Part of a small language model's weights.
Training: a variant of Muon for these matrices, 400M tokens, 12211 steps.
MLP neurons of a small language model. Each row is named by its layer, matrix (gate and up: input weights; down: output weights) and neuron, and shows model dimensions 0-159. Each number is 128 + 32 x the weight over its row's rms, rounded and kept within 0 to 255. Numbers have three digits each. A neuron's up and down rows have the sign that makes its largest values positive.
After each neuron's rows, "fires after" lists the tokens most often just before its 100 highest values on Wikipedia text that the model never trained on.

L2.gate409:142082108171106093126150090090071183104129109130118119128152129117109101173158165131093150147138191143181115132163134123095161107145125056179120074212136114113065193099126128162143103139159124095179170136137161138193127187093141145117108121100131106133084126112142139159115117100162174123121141112122090148064153101169164136142106150000122149134122132142117138127148163140097151156143129138124083149143091056142168133171154140112071119124107090103115189120156116146044125075127163
L2.up409:125148147117152111131184147123071163108160122124095127156162111095103138207114135174153175103119129121137149141170107131071162101156131087173106123143160147146101152135094065142132134062150140085131163111191078125175086124071109136152125166124144126129096070125129117138145203078213221103105137139095108115119172081170196113142169106109122113145153122164133119195167153144120106141092126148099107135155246079115119166149158134085170117130131145157084147118125126137090135097136137
L2.down409:095119117159125088102141123097168111196078113091169162197090194162126198072160146117152098126140153161157168148168178147071084158129108163090123120096173122152140121156122124126116189148080069145139114114147142070103174148134122106156163075137176160158142080153119122087103142124075135179152142126124136087089174105104046142121075120152125189096117126114098167160114117119129091142113162083138094139081100150158116150146105141134104205105082132174142087097141111147143066162156141
fires after: " P", " V", " sp", " S", " s"

L3.gate948:122167155102113121094129128143138097069117124157114067156128144158120103163190080129070149117107151122132118125154139127132146098090132060097123124119139123137134136131169142063135171122117115120122220099177137137138114182101128107142090136120184153072138164186176151049093109187162133089141135142163200137086116145161121098056152056123062117135143138088138109190116144153096115135147135081146162080231120094147138151111183115131159153101109141126185166160119116125122098160119095
L3.up948:163107163147093156161093135129138126163164155091132141108156151155196141175115091099140118174085090080111114120064209117139085107112120120116139168061106111188161120095159101170122162122156122143147221105072139136147155150073103139104107155145085108155102093132126113112162123112109106123090138140133105132096090171190129132125154093183125119129111148101063099142106107110125118142073170094178109063128192119103119109184172136102198132089112102153108187070130116125171095154186099
L3.down948:079153101123151103136119160125116128160176134147135138123117097134135081117170141155092073124107149173137097116151118146140133149175076163130156126117124114207176167196117137152185083139122129160121141106104097114069114088133134130167088177154108096173111146121128132119144148151142179136143086202106124096155094087122071101119154028131062083130101130112143140105070130127124114112098150117104120142161078053116115183024130106130144144143177108099159185130133073125139215115134153
fires after: " L", " l", " R", " r", "L"

L3.gate685:115148127134151158134148125080099159114132121103147092123107094136146089152140165047086177170114189071079137090112130143081180142095088088087121126128093157193061166106110120138164140117191155095145104150101143132157119140096160107131156093173044104097118128167141102084113104127149131128153079089092094131099133106121150084097154115175110135149139100177168126049118133149162099156148080177180179137162160137173188112133172175073091114140125075069176122122141097143118123109128096
L3.up685:099113139082081115155133193138171131145125100149088149104136112110128070127149145066137173184065136139125101106177118124161174135130112109139110183143142138163120166079140124138167110112150106117206061081103152160153123092155146154142094120077134173133134069110111097195168111124104171068133183135081103138167102146181137104166133118146145115164147184100099093165110199143112112149183152115193128141121113112124162175095161089161094172101152158125059160119134098098095099131061146
L3.down685:124081125113175136152120148174201145104163122128170141144114159130101103134159129104187166098122171140175112127124206099176112121064112107105113107119118114064110099151159068169160151116177111138217088124069141115108155168129187124123152140123097134129135138153102114103156111094107100124137099119086136124084079053151085105088127123128127095076107173106124146093128185127180101128093112085096070115121131194138030149186122151134130156159140180118136103101154161121110177083154103
fires after: " V", " sp", "V", "p", " Ch"

L4.gate387:146144145168101139143134137138078143129095100129124114210103147154101144179149089134122113126166168110078134171120176126109093093131107126067072132093131113090147059125159126103146092134175116067153182135169114146117127116114080121144106118072186132204198131073123159129076107121174182127081118178100190051132156119105137110149149068114125148140077160136061123112200155121082075124122148095166103153132124146117148117159148130111174090114147102179122093120112114140106156087114190
L4.up387:070121135135156103092178144184171091155151117208186177126147198130172139134153152167136179128114136095108098153180070169110110098129221100087094133107199152215137061064145148078179143137125131139107097128151129141109128167183108174084077104149120113109134093102097116145132144176108133083094150123125157130126161156113093158096098133116175142160107126137104129133091113169155171119149125083140113181148121118175122125115108118121165132138095164193107109180115131163144155176120135
L4.down387:143087136123138148140081121142171139140105080160140170119138116173103114178137128096137099154149102174115153133112141104128109124103135143169128116143143119097132137161096139096102155161145137134119176129100179142116170112100079157074133103115131112127110104136129145123255096120138155092132094092069123172113129112109139122184150178109112153088124139062024072079143095115119214098110133155131149156175104111129092044148093123127213148120086124086081123182122103137172175136139072
fires after: " B", " th", " T", "B", " stat"

L5.gate534:195154177087139094090133109136145219104034138164115131135128157139161108128142119129109146133204162129129152104124071119155135137133193065118142154154165081113093180125148136102132154144133163093096158099186132167137165120140062197098087149148122111133136088129136133076148152113167129094139173084095129138121144167142124149150149149128208138074106155113166130130102123153110043166117136107116094161121086158097135179141087140138099124158172134144168120196106101134121044100107143
L5.up534:165185088054140112124171102104087130102083120169091109122121164130126130180152124190069149149165129132141116105181114104102102119054114083110100062139148144118174180132152114143181114103135133142055111190150082075123136111124116171109099155125155050134094079160113156116117082112109135199151144085073113105098173200164162148195109141132101122138140146141164163172166189146135103146112148153124110134140131111140162124144131163080065087122121147082118122111114080150141122110074127
L5.down534:083111174171121099118080121146102112142156120102080174132165153175175129146121108119184075131120117107125131045136144113182116138168160123105112164137112038102141148159167104154172114126099117137111083097150099202132159211136120148156151154186164106115171123130104129089106129085098191180133175100169136075098114063132146149120088133177080132118163102110072141079092107143163105097130146104116137153097146146131165118157084050108151107143167105097070165112151147115099153111130171
fires after: " G", " g", " H", " sh"

L5.gate592:104146179122114088103076193081143123164129095069115116128148119107179096102128169091074129126136082102173115105082122175164094136149088124154120112115134128089137179066066129061141132139107101084148070141071128134141117063095117110158159201102168150056139113145117127201067147161125097142080105136089142133164146108176108170116122130130104161104160161157157182113145146121094177112091150139161105137162185095128124142117105108071129165167126135090123125158167122127145103128047168
L5.up592:142207088174106109115125084072141153147095136135088147118109102141164092126091139081104123107138096115105124165104083151145120137142135146108155090078084111096133134115155209072120069085143177159154114133110097113113190089150069100134133090123137120141153079138150119136125160105141158056106141169111146149122159130164089187121144119131103105113146171162183050084153107141059080144153188115106110138132180072192077087125147130121114141118189101128135052110148154140139102156076169
L5.down592:111131158090122120137075146161125087126101153120128102095144136123131083129130127127134083166110084143170226147101114134147154148159131103146154125069105061038153154115114169143119173156138086117144124085143130154103131149147110142135104125101127132078098070176134143137155130148124142123112160167057124133119077117115162151132093123074128115086140161200101145130158221123189193138175115133131126144070141102114163147102137141072110188190081164042143126159109092145117118191087104
fires after: " P", " p", " U", " med"

L2.gate336:104144094134110153131120073150097122124105107123114132187071124148162141165080049142081128176166112120078146130164157131113102120100177111093126123132125143117110130121201137157114111128237068120102097082103098117142172156131117037109154082141134091147099112084131058079127158073113146084200147100129162141169160067108108121109148117153140124098053130118073078142090143131144102164138128146152188121155136161123136095167122131095124163139127141149126127110097169106059065116121134
L2.up336:135210134116105100146183139189032154084148065108082109157101171130111184122218114151111141136091111155101066114166135155156106165126140113139122094173144123107128153121167195104141166148136139106123104142101192117109177160133081098129112091124120147150150114104079118111115152085116134143191135121114130163125181065137151127138167144131187061139126146138132081154145133160142108149076162150203181132145124178119171146117095171096128126101129100104128145088095128096057118134077124
L2.down336:114073122139163100095176147116090157222079124048148142079098155103102115136164072106142128044142186150195161110142121145136139131128111162123092139120121137185205122145120149163153140114116072130136154135115129135058140122142107136103110130118065178162161109132159134138136134139146149109160094112176152142085112148105091083219178126147091193125103108170128120144110125091100130074132060131154142073131110153083089141122196115101174120079120128160164144118136129115177099110107120
fires after: " L", " G", " N", " g", " n", " l"

L4.gate367:087152155133163129152104183123142100110155059145168163147167187094173131147165078220172096118154096104131133106122108163108161124098158094092099112114090138111143048118185121142163111097082117144128112107175149165079150065181088114110112090163105103187193159118130118161164058182169136158081122159093095146098136141133113129162136143128105115120149157164105144127127149111078149121120102131149140050133100089131142110181141118123124089157142124138147125162086200137147127065195109
L4.up367:108158164102181088118118117142079100097073123119139101114109164146142153140141119096102129149132132141090117142065131102182153025128128095145177128194165150125098042164121152115150111136145117157053106096089138137101183145089097127095111113137181182171127137087100099133130176121145120174082124186087100161150074099067138144113097115138174137170124165150156060106102119107117103188145110171085152120092146124166114136133088103134097123165173085152140128150160131150141111221097106
L4.down367:182110102141149096184127164109151106079140047091171138147126139091132097154118131149148081132132120171127152145140077183105199185111151144096127165178130116120127198110112106126125146071087140124126135135117160129132133131159160115074074121111167130160149146095174126152166104186112100183130094117070143101096148116125143105169172090115109148122187130107088077095160103129128114147110156076203131087108064147160085161147108122081126150147070082126154099124107159096115141048211122
fires after: " B", " b", " Con", "B"

L3.gate726:093162124129117119138174145140217098111092130129143115163142140181165077141163175115177113102093095032135144169186135138087185115115093130114090126171127105150104139138103179110135090105117114138097156053120110081159131138169141118134107074092141142137097180136175130082061144139146116074106165118132177113112152108124148077107150137148130154132111097137164155127153137077097140173101101184171194094153145098115147147162134131120144122111187131100087035124102146200099081126167143
L3.up726:151138165165088109166130093092110113123103161108137110150165175170161115150161166157117155138146112150162107123125123075115141075129098129103137162150077194107196112112146128125180097169153192212161196176114088140095113138130106134120135112064150143142081183130098118120145098118130103134113153132145105161110175154132134074149078164027118126122129104122158110085148078126133163162043110087173087114098138150094171167153163148074150088143176101165093104152076145124145114121177150
L3.down726:115194114172093129168120156100152081130093149149047160064170074142181112132133150175158098131087126097114115092198122147100126171169132157141160175156060102137136123166141106141133137184106157126180133122074155137120089154113073160087136120160142165159088124164136141163130120104136093096075131128104107165105163085074072147146076095129076058140175129080133125152158137134112118175113100128101149146173136111129135073129116153144130137092163160122098104142211066121168145107180104
fires after: " L", " l", " R", "ian", " the", "R"

L4.gate291:189077188178087132116159136079095116099108112139181087103141154168119143169193152137123144120193131158134109141128114130088099099085117117117111087162097112112106186150109133086105158152094124125108078125151120161162106053062141134127094107106098135106101116090198122174113151143144117162110096170076111184064073155141205151170119061124099148156143187137152065135125103147095119149156123063134151179158103116130155130125135161089102124177129123138116116115109156142071117136053100
L4.up291:057205106116073140101143073160135126121113153107136126116142096141096079137095117121101116125112083125121079137077139171166131079156130100165158169104106024107062051104122129119128102140114158128088139071083107117123156098041184105137132142134139137094130096099117124172030121145138106125126126164081168189116097094138125098171143089142102154102156161147147109141068102084100110180180152114156150094112108119111142174088096132123093188110132140187129117120140132129134144122169151
L4.down291:121099137196143124172074132074128169156114138124152147113137130155156105180135080188091146151148136101115148120113109114077129111127141154100171108158096130181083100087165175133171085162098175125089152175140133076100123071153111129120139144155121135127115130136083109094085115182143158117114097222076072113176119142181179165135164188101107102158107102134071107106140134199159159072130118063105140142170155194076112123146126153077097105146136163135128134092179076121137153098154103
fires after: " p", " M", " Med", " P", " W", " vol"

L2.gate387:120136157170187135170122163130143152128116081118207108173165117088170146174114091075134138157055148089113097124139162172172123145071117126125151070146119094187115162095171088102137115083139149136117133162084187071162113192102113142055139143115165110151135120121184124110114218153143119143105061145134123108113151065182154115072120128142110130086107075123062128076129140093150083119145109091133124134143110134189153057154143119162122136182102121120126139141145097083115117124109149
L2.up387:154120136174114142138114137097160126146146182149098098132137132080185125147126172106143174105149166103119135124115110122112146182174142163185122139138093116165135208071126106199171138095163203109173110100105085149121053151107153105173079137099056193135163119138136082127139096115166129082123143161121057068143121162121120142081113122091166203142124157137145115170133104115146121193180130101131125150135111130133145068165163109134145199114105137113130087145127174097108160077084174
L2.down387:087217105099126118082143126162213147158109149175063158089144171157143121056162136134159118135188142139117083105084154159159106094143101089113120123056130099054129148098109137125140152114109101070111147148119092114121113147157084127115170163131118144106110064123127125136138110171174099136073115137050109088141194106058097166156111126153182138118105163149128151123096173133134183146139127125125141196130144143111112150169092103092163111119102158156109147156132170121118159140190060
fires after: " H", "f", " F", "F", " sp", "p"

L2.gate83:059158102091153122103172103155161066063097109114213130108164142231097150131120052069078141137094127133134129123135102155194097099175131108070150149119117169135081138177173148121101096106114103125147142162118117142134116160133095136132132113151107118082080125096129152128170118103138119154066182138139095117119140144126103095113088145025141168166141166115145140104176127139108072125134132080135128142078119124129162184130132191120114089111111078099157137145154107154139203144104101
L2.up83:164181150156150115146013126116120134143156088092140093156102127164122139171131038117127098114155127116156122172114159159136145134098123134136128129084057127126178062196118187096131176147165147114134134108165118209135140100157148111101092122090135070089140157128100158115149177104162130144077111149133189195083175083215118150126140126103115107148124132124173088167175107076101135147129136155185149161148154108096112148112099133145096103069114103168165122125086149115148120145140094
L2.down83:124114113139093227152154081138092119145124170148176099102170174106117088116120145120081135092105115197117102093109178148092103102120162144139127136122149112127134201043191078159145056129123113174126108179119103074060122156105150154160123115128083123093133143167190135155112085145115193138134125141151112087197159133099125112148151156135131115227081128161174157136113155075125075111177119104112087152126112109121104121112137115138080108154114131173141173118134121182120158088109122
fires after: " R", "R", " l", " opp", " cont", " att"